Weights of a small transformer language model.
Size: 22 layers, width 448, 7 heads of 64, MLP 896 SwiGLU, vocabulary 8192, 47.9M parameters.
Architecture: LayerNorm after each block, rotary positions, no biases in attention or MLP, tied embeddings, normalized queries and keys.
Training: a variant of Muon for these matrices, 715M tokens, 14577 steps.
MLP neurons of a small language model. Each row is named by its layer, matrix (gate and up: input weights) and neuron, and shows model dimensions 304-431. Each number is 200 + 30 x the weight over its row's rms, rounded and kept within 0 to 999. A neuron's up and down rows have the sign that makes its largest values positive.
Before each neuron's rows, "fires in" lists the words (lower case) most often at its 100 highest values on Wikipedia text that the model never trained on.

fires in: "in", "may"
L13.gate93,199,224,201,212,214,169,265,127,181,207,156,161,201,184,208,236,185,193,174,199,251,219,223,226,220,179,146,229,206,238,180,215,201,156,208,203,219,143,203,190,227,240,216,146,197,239,265,169,206,180,198,198,147,199,215,248,216,227,235,200,206,195,232,177,213,230,199,161,137,171,220,235,161,174,209,202,245,226,213,180,230,250,222,200,233,168,206,205,177,129,235,220,143,212,215,194,193,215,208,168,221,189,201,184,247,172,188,194,177,186,244,151,219,238,211,156,198,161,181,148,176,178,161,190,205,200,211,173
L13.up93,195,209,168,194,197,156,219,183,150,230,185,215,179,184,234,241,255,158,173,204,236,181,159,149,195,196,196,172,196,176,195,233,251,243,162,198,273,167,255,187,221,160,181,163,192,238,160,193,228,205,153,190,204,157,196,183,175,130,226,188,193,235,196,189,189,160,212,169,208,189,225,213,252,168,178,249,134,169,227,228,220,202,163,175,88,238,179,216,223,159,162,165,221,252,198,221,154,228,161,196,199,177,187,221,146,197,186,232,192,121,243,215,225,233,173,197,197,232,250,199,182,204,160,223,249,167,195,192

fires in: "about", "to", "of", "on", "that"
L17.gate531,183,188,184,202,192,257,207,218,188,212,208,248,205,213,248,243,174,168,172,204,228,189,151,172,224,196,219,209,170,178,166,223,216,181,186,174,258,204,167,200,211,170,203,242,178,231,225,191,171,197,215,156,233,179,237,173,230,246,199,229,191,201,228,164,166,178,217,224,189,249,203,165,236,196,201,163,194,189,172,228,203,215,235,212,174,185,193,149,219,230,168,183,215,181,173,260,185,223,196,183,145,212,187,180,203,192,192,213,164,224,243,195,197,191,232,197,188,166,193,181,174,161,209,215,190,177,180,224
L17.up531,210,175,204,232,203,198,221,209,207,169,228,255,200,258,190,242,211,244,195,211,204,175,151,164,183,204,158,173,201,169,170,157,190,239,206,226,257,194,177,201,150,224,168,239,184,252,181,193,197,235,184,206,152,184,163,182,209,177,199,201,216,207,168,203,199,238,217,190,130,195,232,221,201,210,256,217,173,224,254,192,170,202,197,234,158,217,202,130,215,192,172,197,205,187,270,135,158,207,223,162,229,193,185,168,174,192,164,240,176,172,218,216,231,176,152,160,195,185,191,201,253,170,209,196,188,222,129,271

fires in: "but", "all", "from", "and", "to", "of"
L11.gate224,220,216,193,229,235,171,202,186,196,187,199,235,164,174,241,195,217,177,217,238,213,179,145,272,241,202,227,205,183,212,161,180,133,221,267,240,207,190,226,193,208,160,207,199,201,197,195,253,190,207,214,242,175,227,207,240,230,230,179,200,239,153,244,205,201,181,179,178,240,214,172,169,181,227,158,210,175,183,205,139,186,210,209,203,216,201,99,209,222,227,208,186,239,219,188,177,179,237,214,175,221,200,182,198,189,181,222,194,203,224,207,233,229,229,226,196,227,197,160,180,238,195,198,168,208,172,191,198
L11.up224,180,260,167,236,223,242,203,193,182,224,197,165,221,189,218,179,163,218,222,222,226,173,196,214,240,169,205,242,214,217,187,185,256,212,200,167,211,174,247,201,273,222,198,245,203,166,207,230,238,191,162,138,210,200,194,194,257,226,253,218,183,225,212,195,198,211,180,213,151,155,250,205,185,157,159,142,216,187,216,217,261,218,169,218,134,206,229,160,216,172,162,162,140,236,157,222,180,158,226,201,214,207,174,231,210,251,231,218,202,202,126,170,242,201,209,197,205,220,158,269,194,227,195,236,240,191,208,211

fires in: "to", "would", "will", "could", "may"
L11.gate201,209,197,221,229,116,170,160,214,216,177,167,266,186,174,211,217,234,192,233,210,190,189,214,240,166,228,221,198,182,161,189,211,206,165,228,229,195,209,259,225,203,218,153,239,220,135,192,162,175,207,197,256,175,222,183,202,181,193,178,219,236,179,219,155,214,197,173,169,191,161,139,261,226,224,209,200,249,202,260,171,220,221,241,195,214,188,151,227,188,215,218,174,217,163,191,225,211,183,157,151,204,200,187,216,174,267,219,239,192,185,135,182,212,206,198,180,183,200,233,122,149,218,211,182,195,202,218,202
L11.up201,216,187,179,221,257,196,222,234,183,221,163,192,248,162,210,245,198,199,197,228,180,205,172,237,163,201,193,206,159,227,155,201,181,190,204,173,255,214,174,219,217,188,213,182,201,225,156,226,149,224,118,170,210,192,198,177,212,243,207,205,196,201,219,181,164,216,188,156,176,200,200,213,186,244,242,223,210,182,222,228,185,216,200,143,187,221,217,148,212,181,205,184,153,196,198,213,157,150,178,200,187,201,172,169,247,174,233,209,247,229,188,191,169,200,230,268,229,186,207,157,205,205,204,195,157,198,161,189

fires in: "to", "i", "not"
L16.gate367,230,165,220,163,187,199,173,232,212,194,219,182,193,165,192,195,224,214,208,171,160,179,199,230,202,204,188,180,219,211,197,200,217,170,251,220,146,255,221,218,252,185,203,222,171,179,219,196,189,186,195,194,185,224,194,169,153,187,196,251,191,193,159,247,211,231,181,164,219,194,221,218,185,168,182,202,215,177,206,251,244,220,223,206,197,218,161,181,179,198,207,183,170,184,203,226,190,177,142,156,290,193,236,226,216,274,227,194,186,208,227,227,219,182,181,209,185,196,212,218,191,179,241,189,234,211,247,241
L16.up367,202,193,198,211,214,195,269,190,163,197,172,175,148,196,202,146,212,253,219,169,232,186,173,182,174,245,212,184,197,194,177,221,157,182,174,214,205,169,192,234,184,239,199,192,235,206,211,182,174,219,196,234,189,195,203,196,205,202,174,164,209,232,188,215,224,224,248,234,180,201,218,156,168,189,222,188,248,230,147,218,209,251,195,214,225,260,151,205,227,140,245,155,163,210,186,208,256,181,199,215,215,196,160,226,261,169,233,225,220,250,247,182,169,193,197,208,213,203,206,185,146,219,198,194,195,210,181,163

fires in: "and", "by"
L9.gate579,169,212,185,147,182,181,206,194,209,197,179,219,232,191,203,167,178,174,227,195,182,172,244,140,261,225,207,199,242,180,159,207,208,225,186,236,227,179,233,236,218,221,209,205,195,209,258,182,195,232,200,254,184,176,219,181,184,195,214,214,192,179,213,187,216,213,180,226,256,189,168,170,189,192,181,169,223,215,156,226,176,166,210,212,108,198,226,234,241,154,252,152,134,222,222,236,191,154,206,137,239,218,167,179,209,206,131,182,158,155,161,133,200,229,211,187,212,188,265,187,169,211,174,156,203,209,158,155
L9.up579,158,201,125,202,188,216,174,204,216,137,225,161,175,206,124,180,211,182,228,227,174,185,188,194,169,192,211,207,174,202,190,153,203,179,246,241,133,198,172,199,207,201,218,192,149,203,214,170,192,188,148,197,214,195,149,195,178,232,146,129,203,218,179,168,211,187,170,182,202,163,198,180,189,161,197,216,177,187,197,221,232,252,220,181,206,248,184,175,192,190,232,218,189,156,202,163,153,184,213,141,208,222,240,197,119,194,206,216,166,186,227,173,173,188,169,190,154,200,197,211,150,277,197,217,223,190,166,184

fires in: "the"
L16.gate522,182,192,192,246,197,167,164,187,247,154,204,188,224,201,235,175,211,181,234,162,196,215,259,200,215,229,235,191,216,241,191,285,194,181,224,222,171,153,214,188,227,240,204,231,214,168,169,221,219,166,245,179,218,243,184,160,144,206,175,159,229,165,151,220,203,217,185,222,236,212,263,164,209,202,205,251,199,174,168,225,154,215,231,248,225,195,261,184,186,209,194,191,241,225,207,210,215,162,257,209,213,249,179,203,239,249,219,176,239,215,170,229,199,212,184,192,132,202,208,176,199,178,256,162,190,218,183,195
L16.up522,174,176,241,170,196,172,239,188,181,199,267,139,206,231,168,231,189,217,252,203,159,211,248,219,211,178,229,230,215,195,244,199,195,185,243,211,208,211,259,192,143,240,252,169,229,213,246,210,197,208,170,214,174,200,137,197,229,212,127,140,237,192,202,227,207,239,191,183,153,140,215,229,187,187,201,187,240,189,187,188,262,246,268,196,166,242,194,173,220,213,205,207,140,206,168,219,204,197,175,200,211,225,183,196,166,210,245,212,214,158,216,241,220,215,183,209,202,222,216,221,257,172,205,147,214,134,218,225

fires in: "and", "of", "in", "by", "on", "about"
L11.gate108,221,231,192,144,147,189,212,193,205,171,155,179,194,222,234,213,206,176,232,190,227,195,220,207,175,206,178,204,202,156,202,214,208,187,211,214,269,209,269,167,186,240,213,223,151,189,214,175,246,206,221,206,195,189,188,161,220,157,227,250,148,188,158,198,226,219,197,239,157,216,188,181,177,195,196,199,177,237,228,189,222,211,221,296,207,204,199,201,200,174,167,166,194,187,177,205,250,261,175,173,128,218,218,166,208,211,226,220,173,255,188,207,229,193,244,169,185,145,224,164,178,187,260,171,224,204,164,158
L11.up108,248,197,184,198,216,152,216,172,186,197,212,209,257,242,160,210,174,217,224,153,237,227,196,174,221,288,227,190,223,179,129,143,245,238,203,264,200,226,295,188,212,229,190,192,237,200,215,206,247,209,195,217,158,262,238,196,188,244,172,203,175,177,173,196,140,236,179,209,160,265,224,172,219,151,223,222,181,208,220,202,226,244,223,188,143,270,194,244,196,229,175,204,182,191,177,147,217,169,228,181,173,173,190,183,182,160,194,198,208,234,227,173,169,190,198,186,193,209,170,170,173,181,230,144,208,230,204,257

fires in: "as", "to", "enabled", "that"
L16.gate311,232,193,202,211,153,243,189,272,221,229,143,185,189,164,166,171,244,203,237,198,191,154,179,168,173,127,213,208,132,219,184,232,192,196,179,139,199,221,234,243,207,214,224,186,156,208,190,150,209,211,223,210,193,197,233,219,204,216,225,244,224,187,161,197,218,230,216,196,185,228,142,207,135,210,207,196,186,239,246,195,176,214,222,200,225,248,217,193,218,157,230,205,124,206,182,208,194,211,189,193,237,185,187,206,246,201,230,164,210,170,201,199,167,209,212,192,247,247,186,220,283,132,179,240,195,169,231,200
L16.up311,183,178,192,209,193,233,228,242,230,172,195,220,233,260,171,256,244,176,161,168,213,167,245,199,141,211,209,194,219,153,187,209,209,181,162,176,186,177,189,182,201,205,217,241,211,175,132,184,180,225,163,221,292,178,194,222,210,211,152,178,203,278,182,242,224,220,211,209,195,198,191,162,194,210,190,159,246,227,226,224,186,222,198,216,234,212,184,160,213,161,197,160,171,199,195,194,154,221,228,186,266,259,233,171,177,189,234,229,200,219,214,198,167,185,176,216,162,187,217,155,165,157,194,171,180,199,199,199

fires in: "of", "de", "hms", "river", "royal"
L4.gate537,241,216,214,222,181,201,226,181,205,201,187,204,245,205,150,176,217,224,178,239,168,171,213,174,174,216,201,215,193,232,197,188,191,167,203,179,172,183,207,206,217,196,184,236,221,218,134,188,155,183,188,178,180,294,203,206,232,155,188,162,152,232,177,265,154,247,212,156,171,141,197,263,190,206,199,178,236,217,193,186,213,184,228,188,214,194,214,219,153,228,171,252,202,213,225,194,181,172,234,238,214,231,227,194,205,176,228,187,204,176,214,248,179,221,153,217,208,157,156,226,223,225,155,219,219,213,264,231
L4.up537,215,169,168,168,200,185,217,206,172,198,224,197,195,161,167,145,208,193,161,222,203,137,242,199,155,220,264,183,196,207,180,184,194,190,166,163,148,169,174,230,219,251,216,197,168,216,170,227,230,209,209,184,205,222,170,203,155,193,276,184,134,195,213,234,236,236,185,223,216,215,215,146,201,242,157,216,215,208,159,178,231,243,193,152,155,159,168,219,185,246,217,184,195,253,206,190,163,220,190,204,220,183,204,161,239,156,215,149,184,245,207,166,169,236,211,232,202,195,194,161,168,218,214,214,199,231,194,215

fires in: "of", "before", "to", "after", "upon", "during"
L12.gate151,183,158,149,206,165,174,213,180,278,145,230,184,218,223,216,180,242,173,191,210,181,147,140,206,231,143,189,200,217,186,210,191,208,209,180,189,253,227,153,175,240,236,136,227,189,220,208,166,175,185,208,178,132,244,196,185,210,229,236,229,218,210,192,211,183,195,181,234,182,240,223,192,153,176,227,191,150,188,227,193,268,209,226,226,129,222,221,151,224,126,222,217,168,189,177,292,174,225,217,214,174,172,236,223,184,168,215,202,215,196,237,171,213,167,202,175,204,176,207,224,169,225,240,204,240,161,143,197
L12.up151,235,254,222,178,232,191,175,189,196,179,211,195,190,195,201,161,201,179,240,209,194,241,179,159,216,206,172,185,204,166,188,200,241,163,239,191,237,208,195,211,189,224,192,190,195,218,124,189,184,226,158,122,183,234,182,186,149,189,240,201,202,173,161,178,176,206,226,206,156,194,177,210,159,158,191,222,195,199,266,195,250,213,193,176,166,247,204,196,207,187,214,178,192,217,207,222,199,186,202,185,172,230,183,165,237,187,149,261,179,207,168,166,221,213,211,170,167,136,160,203,175,228,218,217,180,190,198,200

fires in: "in"
L17.gate32,158,157,215,191,225,204,176,154,161,212,144,195,257,184,243,179,198,180,195,180,217,149,215,225,197,200,174,266,169,154,189,194,246,155,217,191,230,164,194,146,215,200,195,223,219,209,211,202,171,180,159,198,153,163,178,218,226,186,216,193,195,193,218,198,219,168,163,245,177,187,166,170,171,195,156,137,213,204,220,189,215,175,190,152,224,216,199,190,223,156,225,236,205,196,205,252,186,213,194,231,192,200,210,191,228,211,220,208,218,191,183,168,169,198,158,204,162,193,184,182,198,235,159,241,185,163,237,211
L17.up32,192,228,171,181,262,239,180,201,183,202,163,188,204,222,238,247,209,164,211,177,179,177,175,184,222,161,189,232,198,183,261,234,208,280,163,173,238,252,213,175,236,168,202,200,219,197,222,208,187,216,221,246,197,222,218,186,217,157,199,136,179,163,217,181,215,228,191,175,198,215,216,200,230,193,170,230,193,221,188,225,240,173,231,195,187,257,198,162,213,122,179,286,203,180,178,180,215,175,211,242,215,158,219,238,193,212,200,170,159,169,217,178,227,224,168,201,182,176,217,235,194,194,201,212,215,211,200,252

fires in: "had", "to", "would", "also", "of", "who"
L12.gate263,180,180,267,115,220,245,218,183,192,200,172,231,191,240,205,165,181,207,209,184,230,250,220,268,193,217,222,176,164,156,185,235,167,173,237,194,157,237,213,175,200,251,202,232,260,213,234,199,202,219,251,261,181,210,179,152,183,216,195,235,213,153,231,200,206,204,201,116,217,166,213,222,183,170,206,204,192,207,158,253,191,211,205,201,185,134,153,219,170,174,211,198,244,218,228,192,210,227,205,246,174,243,214,187,207,189,218,192,230,211,204,232,136,207,210,148,214,223,229,135,218,260,244,186,209,175,154,256
L12.up263,166,227,218,165,191,197,201,222,206,216,218,190,220,164,168,177,132,207,199,184,211,187,238,232,186,169,200,183,188,227,212,227,194,193,199,196,246,215,256,139,277,236,132,166,179,226,252,233,235,211,233,205,216,187,157,173,257,216,244,214,219,172,161,157,146,201,205,147,198,227,226,221,174,147,221,192,225,197,288,221,191,233,192,211,171,142,200,183,191,117,234,203,166,206,232,162,187,195,193,244,259,228,169,195,224,245,192,178,232,238,195,189,215,186,172,180,235,203,204,202,208,248,195,175,199,192,185,242

fires in: "the", "in", "are", "a"
L16.gate891,186,232,204,209,188,166,253,148,150,262,167,237,275,197,182,180,194,206,210,163,213,250,164,181,213,184,176,233,203,203,223,172,188,203,204,180,233,215,192,147,211,229,130,178,231,177,255,208,166,228,212,180,143,203,213,184,186,207,183,203,218,194,133,201,201,217,181,239,195,181,156,202,194,221,203,264,228,201,153,215,192,176,198,153,186,178,199,190,182,182,215,151,213,210,178,189,223,177,184,205,199,208,193,188,184,207,210,211,178,177,164,224,174,204,191,213,157,153,198,178,229,195,167,244,202,184,239,229
L16.up891,194,172,263,204,161,227,182,197,200,268,244,196,196,203,193,201,159,174,214,234,194,177,171,225,193,243,180,228,203,159,196,199,146,196,224,204,256,158,196,182,174,181,208,234,166,221,179,186,196,197,162,140,220,203,223,162,245,192,175,214,229,184,231,207,132,190,199,241,167,189,235,171,185,148,209,184,156,208,176,140,209,225,229,185,222,194,198,226,160,179,196,162,198,221,179,226,171,255,201,220,234,252,205,251,218,230,205,203,190,179,229,226,225,182,216,179,214,228,175,175,198,208,175,223,189,203,179,215

fires in: "to", "you", "million"
L9.gate96,170,183,205,162,169,250,277,204,263,190,221,183,211,161,203,203,246,188,167,220,198,208,209,225,187,202,148,212,190,214,188,229,210,185,189,130,169,196,211,178,275,187,210,181,167,231,258,189,208,224,228,218,232,193,214,171,219,199,204,233,183,247,181,232,214,183,187,213,165,216,256,173,198,179,213,188,167,208,188,210,274,209,235,204,163,218,252,196,243,221,196,191,191,181,203,228,219,191,170,170,156,181,248,227,184,211,172,198,206,218,208,175,135,171,222,220,179,160,199,196,219,195,177,190,173,207,221,222
L9.up96,221,166,184,198,208,205,188,189,186,205,206,225,174,139,199,154,198,238,227,176,204,202,236,160,195,240,240,213,224,236,229,171,149,210,227,218,208,198,201,171,193,180,224,171,167,200,166,216,133,190,178,224,198,166,229,135,207,165,192,204,209,242,190,196,198,142,248,176,220,267,203,181,156,206,199,241,177,181,203,250,245,233,194,210,208,218,199,198,218,229,232,271,189,166,172,217,225,254,161,207,173,253,178,210,258,175,181,175,154,222,245,170,151,204,233,174,183,187,206,184,178,229,207,171,188,170,198,176

fires in: "the", "from", "among", "of"
L16.gate659,170,252,200,213,187,129,211,190,254,134,248,232,150,226,203,195,146,169,173,207,188,229,175,228,224,199,221,179,169,225,186,188,244,172,166,201,198,226,159,219,199,209,197,206,198,190,247,165,274,234,236,138,236,184,252,224,234,170,224,178,175,190,173,200,193,213,206,226,201,162,179,183,153,180,200,146,174,201,198,190,212,194,197,190,171,210,250,184,191,205,214,158,213,242,230,179,187,195,201,181,203,236,148,134,204,239,215,178,244,175,156,209,237,205,238,188,213,232,173,181,202,227,276,221,192,178,215,206
L16.up659,219,200,221,173,176,241,178,254,223,148,275,233,208,244,201,202,175,146,280,162,170,233,183,226,232,212,280,209,175,229,188,186,205,144,210,185,212,190,146,157,211,210,178,208,217,191,163,205,252,225,179,205,180,241,264,170,172,177,209,183,211,193,182,143,169,213,207,251,208,192,190,205,235,203,196,219,209,189,178,197,192,205,207,209,222,226,209,192,195,217,218,172,221,214,210,200,151,195,178,191,241,229,213,178,189,231,229,202,245,199,222,190,232,171,226,167,183,271,185,196,186,221,221,181,177,190,243,212

fires in: "the", "my", "every", "for", "a"
L10.gate420,162,153,187,228,204,198,260,133,178,266,207,229,162,228,209,203,150,147,178,212,172,197,211,244,220,184,187,260,224,179,204,205,242,157,131,177,161,216,185,198,207,192,158,210,230,208,188,214,164,218,143,166,242,238,203,194,265,224,229,165,209,218,174,183,216,182,149,252,194,148,227,203,144,201,229,204,203,183,174,211,184,190,249,153,229,200,179,144,163,217,198,191,215,178,212,190,184,172,207,186,171,192,246,246,144,182,171,147,155,215,201,171,216,179,216,243,274,211,193,218,206,187,204,182,180,173,199,206
L10.up420,150,220,191,191,172,210,210,207,194,234,218,242,206,212,245,245,170,182,285,233,180,184,192,140,233,182,201,206,170,167,162,220,166,216,213,180,217,255,161,120,204,203,214,179,200,148,196,192,177,195,233,178,171,214,271,189,221,199,171,187,187,181,200,174,183,203,154,174,160,192,171,164,224,198,208,170,243,214,141,210,141,204,197,200,171,223,246,234,186,218,216,219,207,231,186,225,197,183,248,198,131,214,211,224,168,241,211,239,168,217,202,201,220,171,187,234,216,237,157,183,193,159,173,168,212,230,176,131

fires in: "and", "as", "than", "while"
L8.gate193,191,224,157,170,177,201,227,199,224,187,249,210,224,166,181,228,191,172,229,226,151,216,193,179,247,232,198,215,159,182,184,144,214,258,174,258,245,217,203,188,206,231,223,172,142,193,232,226,205,234,207,187,233,236,185,203,209,248,229,172,207,233,257,160,191,232,156,221,199,199,218,229,178,213,175,191,245,191,205,252,257,248,182,242,182,179,237,225,205,247,251,217,159,188,167,166,148,218,206,219,177,209,245,177,193,201,177,234,197,207,217,156,211,194,206,199,160,209,204,215,160,195,151,208,176,172,186,177
L8.up193,181,221,168,155,208,221,222,187,156,194,176,156,231,181,181,171,238,254,192,204,230,272,177,223,209,220,227,181,202,184,196,156,203,252,250,203,167,186,206,221,228,224,229,177,194,192,230,191,198,212,157,273,209,194,172,197,195,219,196,210,173,196,285,170,210,222,233,178,213,164,151,175,192,206,190,182,197,220,175,229,246,243,179,213,182,183,221,137,196,146,247,135,146,209,204,170,153,187,206,209,179,186,204,234,180,205,197,232,274,221,197,185,198,176,213,229,142,247,213,233,189,265,190,218,227,183,232,211

fires in: "of", "the", "on"
L18.gate839,196,220,154,189,235,267,205,190,201,250,201,235,211,208,200,238,216,146,240,183,155,244,225,224,236,196,224,269,197,213,143,180,192,233,263,161,260,180,192,174,231,209,248,209,218,194,221,191,213,176,218,216,227,202,161,159,203,238,137,200,212,212,184,133,213,243,241,213,223,169,213,204,262,240,157,243,215,164,193,184,185,206,147,188,216,233,169,203,197,233,145,202,181,238,180,167,166,235,186,215,152,188,206,186,217,277,246,233,193,243,257,162,206,224,234,184,207,216,247,181,190,240,170,188,143,197,163,185
L18.up839,178,217,218,146,199,236,210,194,261,209,121,247,153,196,159,198,182,215,214,280,184,168,198,207,162,219,180,227,216,186,172,191,158,206,132,229,219,191,184,212,206,224,189,159,184,264,191,227,181,191,207,213,241,175,179,173,187,169,205,226,238,212,178,180,205,210,210,165,113,182,222,158,217,250,192,269,143,198,226,213,238,210,200,246,112,189,193,166,214,217,238,218,204,220,191,249,169,230,201,210,244,167,213,229,203,228,210,224,161,169,160,172,262,151,229,177,230,210,252,226,141,213,250,169,180,218,183,191

fires in: "by", "with", "of", "other", "to"
L18.gate589,151,189,170,196,233,244,183,241,170,192,187,208,188,206,181,188,179,219,199,212,217,176,169,203,205,172,244,157,224,205,172,161,230,251,186,181,281,195,223,158,162,136,261,169,219,162,215,193,187,242,238,153,136,134,190,197,172,204,232,189,219,159,255,188,196,190,235,208,204,196,182,215,163,188,181,255,156,211,236,207,170,223,211,161,197,218,211,168,178,202,238,173,226,219,231,158,240,228,186,195,218,148,176,191,233,162,184,161,232,167,229,170,176,207,158,192,207,235,204,185,222,261,204,218,208,232,152,213
L18.up589,243,196,189,183,179,210,208,204,199,220,235,214,210,169,194,187,230,232,174,155,250,226,199,170,247,152,175,214,164,211,209,153,229,170,220,242,192,170,188,177,155,173,163,208,222,167,196,188,218,186,219,212,212,181,224,199,253,162,151,136,174,226,154,233,220,201,175,191,170,149,163,231,260,188,139,220,206,237,236,190,244,222,265,193,237,232,202,200,178,163,224,201,233,174,195,213,211,172,215,216,217,219,182,231,171,177,184,246,199,224,171,175,187,187,233,242,202,193,206,187,194,211,210,221,149,194,205,227

fires in: "the", "new"
L13.gate122,271,174,221,187,146,203,251,133,136,210,224,200,159,197,215,196,187,271,201,195,216,211,167,249,262,167,192,209,210,194,204,174,181,163,192,228,174,177,214,229,185,173,207,199,255,218,212,219,237,212,204,183,197,185,164,179,161,163,186,245,153,207,213,183,204,207,187,164,156,168,244,219,206,235,239,204,164,185,193,174,233,224,147,151,187,195,169,234,223,239,171,196,206,218,241,197,167,222,196,171,248,246,230,183,150,244,223,204,208,162,202,188,218,229,186,183,190,152,177,190,215,231,240,193,163,215,196,182
L13.up122,282,233,188,218,216,175,218,248,123,200,180,220,235,222,198,230,195,148,234,202,154,178,189,249,196,229,184,202,183,181,205,225,213,245,238,154,230,143,232,179,220,249,197,231,148,119,249,182,275,259,212,237,147,223,132,200,180,219,230,175,172,161,239,112,206,215,199,201,238,194,237,208,196,193,123,215,113,232,201,225,233,193,190,192,165,235,199,232,156,215,213,172,164,192,237,211,158,181,201,251,252,172,172,242,171,264,172,140,153,184,201,194,193,235,228,186,242,200,227,183,222,204,218,188,192,208,195,228

fires in: "the", "any"
L17.gate253,173,185,183,190,231,200,201,220,239,177,198,248,214,212,167,192,177,184,230,173,127,282,247,227,201,183,220,244,184,236,176,237,194,181,177,162,239,201,187,187,262,201,204,212,207,207,233,230,242,236,222,238,209,213,179,185,121,196,230,205,196,185,177,230,228,164,148,204,168,161,212,171,208,244,173,172,225,172,168,254,163,179,263,229,163,218,192,151,176,220,231,185,235,198,219,157,237,190,205,186,201,253,248,183,198,209,239,243,246,167,248,193,245,249,223,187,197,179,155,195,198,222,228,224,207,152,210,242
L17.up253,227,202,143,175,160,201,224,173,154,225,258,175,237,134,172,211,229,216,241,196,161,206,173,135,245,194,237,224,238,162,265,175,183,182,167,227,185,204,212,171,194,195,170,234,211,250,197,184,189,234,170,172,209,195,218,161,204,174,240,207,190,174,167,215,166,257,230,190,160,182,194,202,230,178,185,201,204,222,211,222,236,220,299,194,253,152,178,189,247,214,218,166,169,269,187,222,171,179,227,186,193,278,209,178,199,178,194,180,217,166,216,238,232,161,255,219,210,223,161,218,206,234,239,198,203,209,221,215

fires in: "the", "a", "his", "year", "s"
L13.gate336,193,243,214,195,196,172,201,213,199,224,196,206,240,196,191,204,174,222,177,195,148,223,220,222,249,224,228,163,261,202,193,237,208,254,212,130,162,169,220,209,216,229,218,238,196,173,189,216,249,217,202,226,220,187,246,207,161,237,222,173,179,220,155,176,177,182,173,179,188,194,176,240,162,159,197,161,208,150,210,206,185,187,185,220,186,186,239,229,229,190,140,178,212,155,241,199,230,177,188,224,216,231,155,192,202,190,214,238,219,188,210,252,173,161,185,221,186,189,210,198,205,149,143,213,140,177,191,271
L13.up336,203,167,242,168,181,222,139,234,203,228,168,174,206,184,177,270,204,184,213,157,149,190,155,211,210,174,206,253,219,210,214,209,186,145,209,216,206,185,194,177,251,171,138,273,169,214,172,214,195,232,258,240,180,214,290,180,190,228,311,180,220,211,190,199,176,174,225,233,233,192,170,164,163,241,186,237,178,146,197,149,239,209,245,206,197,211,246,202,209,210,216,230,164,209,218,239,180,241,234,211,204,255,191,253,261,163,218,196,178,250,212,204,239,196,212,225,211,193,216,208,228,168,207,177,184,191,198,188

fires in: "in", "saterland"
L9.gate115,226,167,155,200,198,258,220,189,114,255,202,170,223,195,241,243,232,155,237,201,185,165,254,257,195,198,170,206,218,187,225,197,201,269,151,224,157,195,250,184,234,261,200,223,153,225,192,234,245,92,178,195,197,210,173,176,186,159,189,227,190,196,154,188,116,164,177,171,176,210,186,199,197,193,155,147,221,202,153,214,186,219,218,198,215,188,184,236,249,223,261,180,169,207,205,232,191,188,215,220,210,230,135,189,165,182,199,190,189,201,233,137,178,206,232,164,155,191,222,150,197,209,237,144,205,176,203,163
L9.up115,239,173,179,189,211,239,229,192,163,233,184,184,197,185,260,223,214,176,207,151,167,212,176,232,226,175,139,226,203,226,230,170,144,210,140,201,259,218,213,198,189,182,213,224,194,245,168,179,158,180,167,204,203,178,180,188,240,195,221,165,232,242,166,174,173,226,207,172,221,207,153,170,176,158,184,217,174,212,183,204,208,183,218,174,219,200,225,215,175,215,189,227,175,209,120,210,227,211,227,179,142,226,175,195,229,196,235,165,197,216,271,167,169,198,172,155,211,182,234,187,160,219,274,187,174,170,159,177

fires in: "the", "of"
L16.gate406,170,193,197,195,151,173,216,159,206,187,212,194,239,205,206,216,259,227,184,243,213,180,212,168,138,212,178,246,207,206,189,180,198,197,222,191,207,213,190,223,221,180,207,191,198,196,157,224,216,235,227,179,161,202,209,193,238,197,164,176,206,262,200,193,139,224,190,233,193,197,198,223,189,168,152,164,253,196,205,196,211,192,196,231,190,199,226,217,214,192,217,221,186,157,225,198,256,216,160,151,171,191,176,228,182,204,224,189,203,146,256,182,187,186,164,175,217,216,196,184,221,236,248,221,230,210,199,197
L16.up406,228,236,188,218,182,179,233,177,169,213,171,184,190,206,152,209,209,219,198,163,198,202,253,163,231,228,174,214,201,169,158,230,270,191,234,245,158,178,230,189,206,212,146,222,194,198,210,201,259,261,194,158,157,212,192,184,210,226,213,138,211,197,167,170,235,228,208,151,204,187,238,175,245,175,155,212,201,218,221,184,205,204,251,143,166,197,173,208,128,158,235,160,194,199,179,260,194,216,244,171,199,164,163,221,223,191,179,173,221,186,133,198,170,246,186,211,206,181,251,235,241,231,287,213,195,189,213,198